{
  "head_dim": 64,
  "activation": "gelu",
  "norm": "layernorm",
  "rope_fraction": 0.25,
  "attn_scale": 0.143,
  "init_std_o": 0.0,
  "init_std_up": 0.0703,
  "optimizer": "muon_variant",
  "lr": 0.0105,
  "schedule": "wsd",
  "decay_fraction": 0.825,
  "decay_shape": "linear"
}
MLP neurons of a small language model. Each row is named by its layer, matrix (up: input weights) and neuron, and shows model dimensions 32-287. Each number is 128 + 32 x the weight over its row's rms, rounded and kept within 0 to 255. Numbers have three digits each.
After each neuron's rows, "fires on" lists the tokens most often at its 100 highest values on Wikipedia text that the model never trained on.

L4.up406:119115100148089138157102126106162105146104189078083036125111126082109151147091161082102130115151131103121123159149167168159087100165076123133122154135170149124143085124093118142159145143129133135122124175185074134151143160105088121132185123126116096105126141109095144162108117120136093137079142161072108143097113103134150168151089137098103110085108120157088148104174144141135168057162131095107122105127165125185076111108086112109129110152102177162165147100114089093158077131190142117123154144120176067114179137088085159164125133068084113137055059145135208126139095151145141140118134171097159145074123112142078201123150142123130131135106132095125129163136117079150152130127180108168174194113124134117105153103199126137149134154102124108123190136204108122154177128096056
fires on: " to", "or", "h", "ar", "om", " and"

L2.up322:116110118154176169123092098165146110085060144156126119101130177066152090103098114139177138103071121097125136201146135090124098127121123155149159129107085167174043124077079119115158132153140137148076142143163158141128132141068076118142123125080151094151161128109106059155081113132138090149138117160119143206125111118103123089178138126127132119131170167180117131112170115169147109086103063153105103059134173131164120135139154170180175124071124114188152060186159157084129180150156116104104135077125160106134146190111171144119152146117116179147105166111108183108085124116138180144074160175162156103154153106129117147108075065116174153146107141150129108158100101067082135145122109096168137122144125105138093157078120144074152076163121077110059118167054118116176057051072135
fires on: ".", ";", ":", "es.", "s.", ")."

L2.up223:107079104163192143202143156154104095144124138157101132065090116121129101149160126142110162143211156124137112167142063138123178105122082129165088170171094092135158102110150097193093133120098223169181086116091109109096129121108121096107178171067045088131106122099137136099157077155110057118186124116085142104108106110176104155157122110124077130105181155124086151184136139099150131109158061164097101096157098115105108143161149128092143148142138103095140124079131122105151154161108151086104140129158130064115117114120114154143151155161131159131118088090140102054194136108107060127136102113128144131119109090095091110145161097171173101153147158144135106101148126176063131160138079135140058130117156140151120113094149096129151170122111156107142092137125139084124125148144152
fires on: " can", "it", " would", "im", " could", " elect"

L2.up856:149107089100137109090135111130137156088115106036062128156138103150159085146165127126144115122147148100111160076076111150116091187117150082156131077103143086098126101123142127177157132185198142078122156090083110136140151077114093169098121156154106071070134186091143087112162158150111140134113125115157133158110133167098124065062126122146168155113141096109155121110127070112097152174101156120145083118134103110123078112121083126178160173061142152124139163109147155112177139068156101159165114158142113164094111118047129162093137119119095163117124045158152096189165123110134102119199100099137094127134084154125094160147142147113175138107106117130151093118141128094098135133158125115140175153108130138112093137157202138184081096146119094105166122152077203131141071193147151
fires on: " art", " between", " \"", "ed by", " by", "st"

L7.up557:120115133157111138168128135093134131111135142062131119157109098132155158107150121106123109106094091183098154108206153148130074070126160122075100135099098083153108138120122161119092169112117149113118131194161120125149204082157127055180146134102118104115147084091114163156120114141148101126153111191140112106150150131179157134127110148195198117155117127132149073094105110082147176123114181115095166153131064100164093120130141117127085100108100110113157095140166143107132052105094176163104124149139151188138093123149091113159126139131159109161158102146121107148139211067179125134184109104137140093110129115120132136186075074138176158094102134101122157156129128101171157137158150084136105122157210121127184119107096100146055114078122133146202115183087157146161170101094068
fires on: " J", "H", "ap", "O", " Cent"

L10.up408:069158087137069137109142077114153087094138081117154134109058150124148099131142184177068151071124132140161115155120149166087122128173141108198149167163088190125152107112136200079063143110160134060141121158165177145158025095124122166120174136096134173149156120119135128142173112120153124124088135107113129141101098129152121087147166116142148117160126137097153114099128148097125114127128104144130154113083148139157165069102131105161126124113057123169127154119069125143100149141120124100178084119168149117111142151155223128149096143175142129087128118119113149109215130127118118128142121118090158153144173129103144140156096178121063157064135172179170082183086129120115138155129121106134095145095123045099156122149150166120076135162074145075128100090143098165165120091131129
fires on: " | ", " ", "."

L2.up106:149169073159109120115126120100159184150113156178150109131134165165149123171105125157080151105164072114105147118114112110092142074164160215118141059135153173175131145182047169116116161077157139134097136120070110139158169138123103149160133115102054149160085165082113102176111158129110105061151158177138120130130128084122171165149155121114122077153157147095142121103124119093091114162133091089087175130159131158163167140122168196143092092147141207180145102149109110150184124109129103115149138142127147163115101146058147044107158159077108142158086077149159109076131131183073109122087140147143079168191186140125108157150133154097148174088093075165167146184122101153147144146121130161160141145078136129121155087092128104123169133094075105076128099172130147145138153155141108
fires on: "hes", "g", "op", " car", "quar", "t"

L4.up68:114139140169207120122142123145156105158122160174128200088098136177099121159150192093130087071154178123116146129203150077153164161084110117152156103094121097144134118107163161103151110112168113153185159115019155156154128129187113086137140140173094108087097142130163122153165126077150154142173085144067172119139169100114152155149124124139111169094138089130158061160161147098101121141168178116168082128128115165078136096108138104092095163131101083158174094123111146153132113152148127164124123080131183138054115115106109103165084118162190139115158050075139125175115136134108108067127116123110134123138125138091157091228112139179149154143070120067095112157136121095123140075150145106150124133117147069080116095151212131111114102167117114079126119166155102158103127062118124
fires on: " fl", "en", "at", "qu", "g"

L2.up824:116133119074172168103099166157138106131053125134134170073087149129109159147118098115083093126140133138177107135091129065082174096123190164170058147091116135088123140172126120153174105135133141159152152219149113143103109091109137158126156166118089153114159114125135099114169115113140148111170133185063137130149151111159126161168155153105154134111118102149100146126065137105148157112097129079110106116148116101183072128064096120068145124134117123129111116142150119115115154122091123120148157095087073117138084102182187135124205155137088119193151161077132062117036128143103099136125085138167157145162095087117079104171184142104194110077117113115169175151090166189105100190126120115243089109164151157108156104096128126112096118142145127087110138080075118110122139113149167
fires on: "\n", " can", " Can", " co", " could"

L5.up658:114124115150096056102128083153138159102135096118063109113076124179197178116124146138048107141121147101110114166141125166149121142139107172111139147110145141172137123174135075137160161106080147056116138107147145169078148123149116184053104174170162216114064125146064137160136147120196111126092116115114042112140135111121138141166105106091134119094096128132114142071081166183182135124218137127142164086138113113144098113188142075125148138099139116173131105170108101139092143106203156091166062132112118129151164169041110169129129153083117098192131142162088090110141123140176145119122043215093161095075110149163197158116148086087106112091195177136082156083104124128178129101185142101110133164153109126066176086146177128102196150141170149102140220120137092143148145135144192
fires on: "ing", " to", ",", " with", " and"

L2.up626:108206067130156167115145115127104120153156144083103120137167082092104194118145072078121134120087105170106139169137062137118144097102085110108146095094157024073118165131108106047073066158140143118141120103122109109134101165130149106089107128132128145144180111118156132120121139129147084101133078161141065123175140100166139196124143127150085125150175076147100118121184125160172133161178083201136114075170167153046068101138149128103152101169116094189133161126050115128165107112190091131199141140175142132118113131079141098076116148128140132075159116089057105124108078114113121163135126063150169104178087042160135118149145091149127181110127136047138125087136188138110137138138181110131144127125144129155142124159178181122144139121109127174111157092113149188148133093172087
fires on: "===", " ===", "==", " ==", "===="

L2.up16:085072132119091077147118138206120152166180077108148132185097113098152161083068136155131107109163195121143148082180178098106177188164171143124189136141092075173183143062153146150152202142146158189140088125143081154150145112147153155094091120187080127084111096148124131161183154093151164158143148097184121100138128129120108156155106162136126090149123146106144148109167134081149086161111135114202190111144159152129131103139118127107137100142139154083142169132093117146116050189134131154095166119127153180190201105087171080134157096101152108106123145119162135132110146139118101088074089147168131151182102161162138097129079139100158145150086174159152171138162101162107070155167069111095096098182114087157117159111094112131103124159094147116138118129151120109130036145142128
fires on: "=", " have", " when", "As", "arter"

L4.up191:135141132118142151143164127099092100092119099129051085141090101072153195116166133138174076126128084118134171143105066119133108122092090142119168140185116136127140116095144144151126094125160162112110079077116110116120136102167137102113112153074176156186160114108147124127121126139126162132121168109104103161134147093156136113092130140148121129114125154167154153146136144152129135104157124040122077142074110153127143092147135149105100111146146137143125134198179128116143149123126127111135072137143172131113119078147110130186091189199110086115156103091088115150195104158153114175122101124149087111161160118140086109177220119161138170156125140049085123109093134071094202142185168127121191168089164114158146080150125190169079143095159112030119192148101081143132137131103116
fires on: "er", "em", "e", "or", "B"

L10.up367:122176154060061187068161140124138123147133142169115194110066159090149138104135159146116050125098131146165129142111156121182105108171074100142147177141096162134180071122108115136102052087199172081101106167173114178091083141134116140120117090130156145112108146092131100142085091166092127091166138139113156156103137166118101085136142093107114128132140089101199094133157122105154080109106166134200120140114127132093122134118130091133107104130110100084173133138108111155155106077165148078134091121129186146105146135124123119065191151100161114156076161221178126196181159114131105129112151133153186084159130103162124133117133126132117123155115186127137134136122170073241145181160149135159174109192108101080059079140139178070139107131135144133175118124130167131153090095130133
fires on: " p", " c", " ", " P", " | P", "p"

L2.up595:101158136085138069108090153120147165096111118109084158129132145149123093132158124149159144141136183189102110103140075149027117114122096135149102154070117142137077165137148181159140138117103117121216144135115111139134128052120125168076156135099099148088133096129150124105141149106108150137111165169090127124103129156153074146200077129149153125085119130111077193138136172150131144135096109094148106184098121090170172102097168130085104123126097099167134147145092106120149079099167149130142126109130074119140131122136096060132120117093177179066137143105165125232076126156120109143139167152179123072184120105066120179087092133106114161077078182117152141147161126110140192121128136159098161142101162090138150122201129106146127103098129075125179076200179094110132144133170113
fires on: "re", " end", ", there", " There", "ge"

L4.up926:122172109107114152082131100140135114107143137084137155101148156183192075131078100195108161161133119130115144199101126176078102086116114166162112129131145140129177127106108125208072129111187143112089112152083085112057137098136149101117175147120233172176065135142150139155119091127100098180084104128122150144126128141143082151180133108116208150172136093128186119132189132149100124180136158123119081141091124142120116145167172115074107186134092127097095116178146104122062132103086137106133099079104096095123096153132138105094153119103145090174105163145138089141095117130123085094148161134100061133109156091168152191180108134109118122117168070100119151168139062073092093124100134095147135139175168119239102116138140071084073085130058112158110172086110132112105109120165133
fires on: "ir", " Al", "'s", "n", "h"

L2.up271:118165096089154202109127123133110179116079099150117146079122145162124146074117117097190173084149158107114098126151151090110112120163078156117073153095159087201140096179125176156166151124142220098109076087147161206161104101158119102145118161139092162080134151148107164153121091136130118137170119126090147108148089109154100188156169203178139104135145119114109131103115159158107145098133165150107120158162077180110179141126132207074119152143130114122135130111144154151133168122160140150083101132107119148189134138125133080107120092067125162130156102135122135130105125127099062140133118151079116134134182127117109095072115171140125150154106123153170146128192099121115129160109098133187084171133133093135218153149116112133191117152131134137143084136139139175118132128209065
fires on: " same", " just", " there", " On", ", there", " There"

L7.up1122:152098155105141103103157098113146188094120086134072116134065115202180146093167126112133105116146129120116128194093153139121151131091164092077127110124102157148132139131128112154167117149133153094171091124097098152115157100112105173136103196146151114084139158166105126110144089120121144116094147100151074134130110154135134138145081108077065117140073137165111109092160175178128136082217168129110150148152154141223127108144135071200110159103170153108101118142095112074115126098150131122104094160141106134148165076136112145145110131118170169153110078163125095124135150230116130098123130226088172104087128087149136185169176158159081120124168104194106176066118076100141105137114090154144109121055123094151130127190145151201182175073137122163124140086096100131130096125107167
fires on: " in", " to", ", in", "ing in", " with"

L5.up694:108144126135121108088127109092080169089175098168116088084145167127130154150159146112155173092149103123077058138144161108156111184197168104115091119199099155109118123093087187138100147139070201131095095166074143101121092191167129082089109170142076169081109113109137174148119089117166158135139152144139151117151125121129182132154144149118071141172129083124122128115164119185121135138148142130138140134111131152180124129106174129138133140145086178217172078167160115161141148135174062086165104132116130109089108141124154148119056076101162105155085124146139087124178145103104116106127118170131146169128092120125125071090174177106136144145102084144156145112111112135168167149148111161117141129121133052084151128060163084134121088126017088154103169102103141147130099111124120
fires on: " P", "t", "ur", "P", "g", "ar"

L2.up450:134099132150129128086145114140125186145179162117131148147116146134130063165090175193137186105127126099188117162124191129139107069125086095146182134189105121147081102132157104104121109116154161127111121153086139150145134130094137128180162142135090112141154153070190061100089101134154108120112162153154138149108097099106118104203125071115134096149187111079170122153180132102139099101103106149031110095113094114100100135166138159163118164141115102135096082126146140149098154109133115146227103109175117106060130135186151128148137112112136190089118180077117161206037124059138075105171132132115082138071121110163124089130105155126212088115152102120135149114127155084148094121116105137125157131186197063037138125063167131169129123162153107173121139155125140141169077127096110
fires on: " and", ", but", ";", " &", ", they"

L7.up621:058141188138135173145122105156168094088075097122125111159082114113135160157108083115080098108185149158135145155166149137120110148161105109183146129131216151112129175156096142093194150147088117159131073125145159125132182134185128149140110166124132106148084170182169115157095123118124129112095160116136135135124142111138112143200142119140106143098090113127183121091148170104168103176178147128141155140101112153087108135166115143195151126119130132130086172135074128158119179113124091092164096102092070103147069122109141147137132113126116107125196138133147100143175129141101158113161078212100104133084150136116136121068145106069083143120115129157111103138047133126138146149107140104093167101151132122151150130145121156159174164138129135146179141150104119108091106082199131
fires on: " to", " for", " in", "ing"

L2.up319:133163149115097127147092127075175157179156114121129165115103205094083080160147065103114106102147125130197135147183155196118142144142120132076133114162155062068084103171059160164077103157169155165151096198109121148133131140129118104103115113175132167124076176082164137144149119123129129144171157142175107135089112124179161151187130119124108133135111092149180103200108162129156092169167170113124072108105141161196095114159105074054122121168142176101147172156114124133127138097072141091123114163127140151135150206124122141092163153126142110108141142157127027130120117114183112127174149196164135143123157088118106110160150168115056137157092056110087097145143088104124136109099176101091076155113134157132114102072171108153110103127117063075155185126102083097117116125168087
fires on: "ir", "n", "ut", " at the", " of the"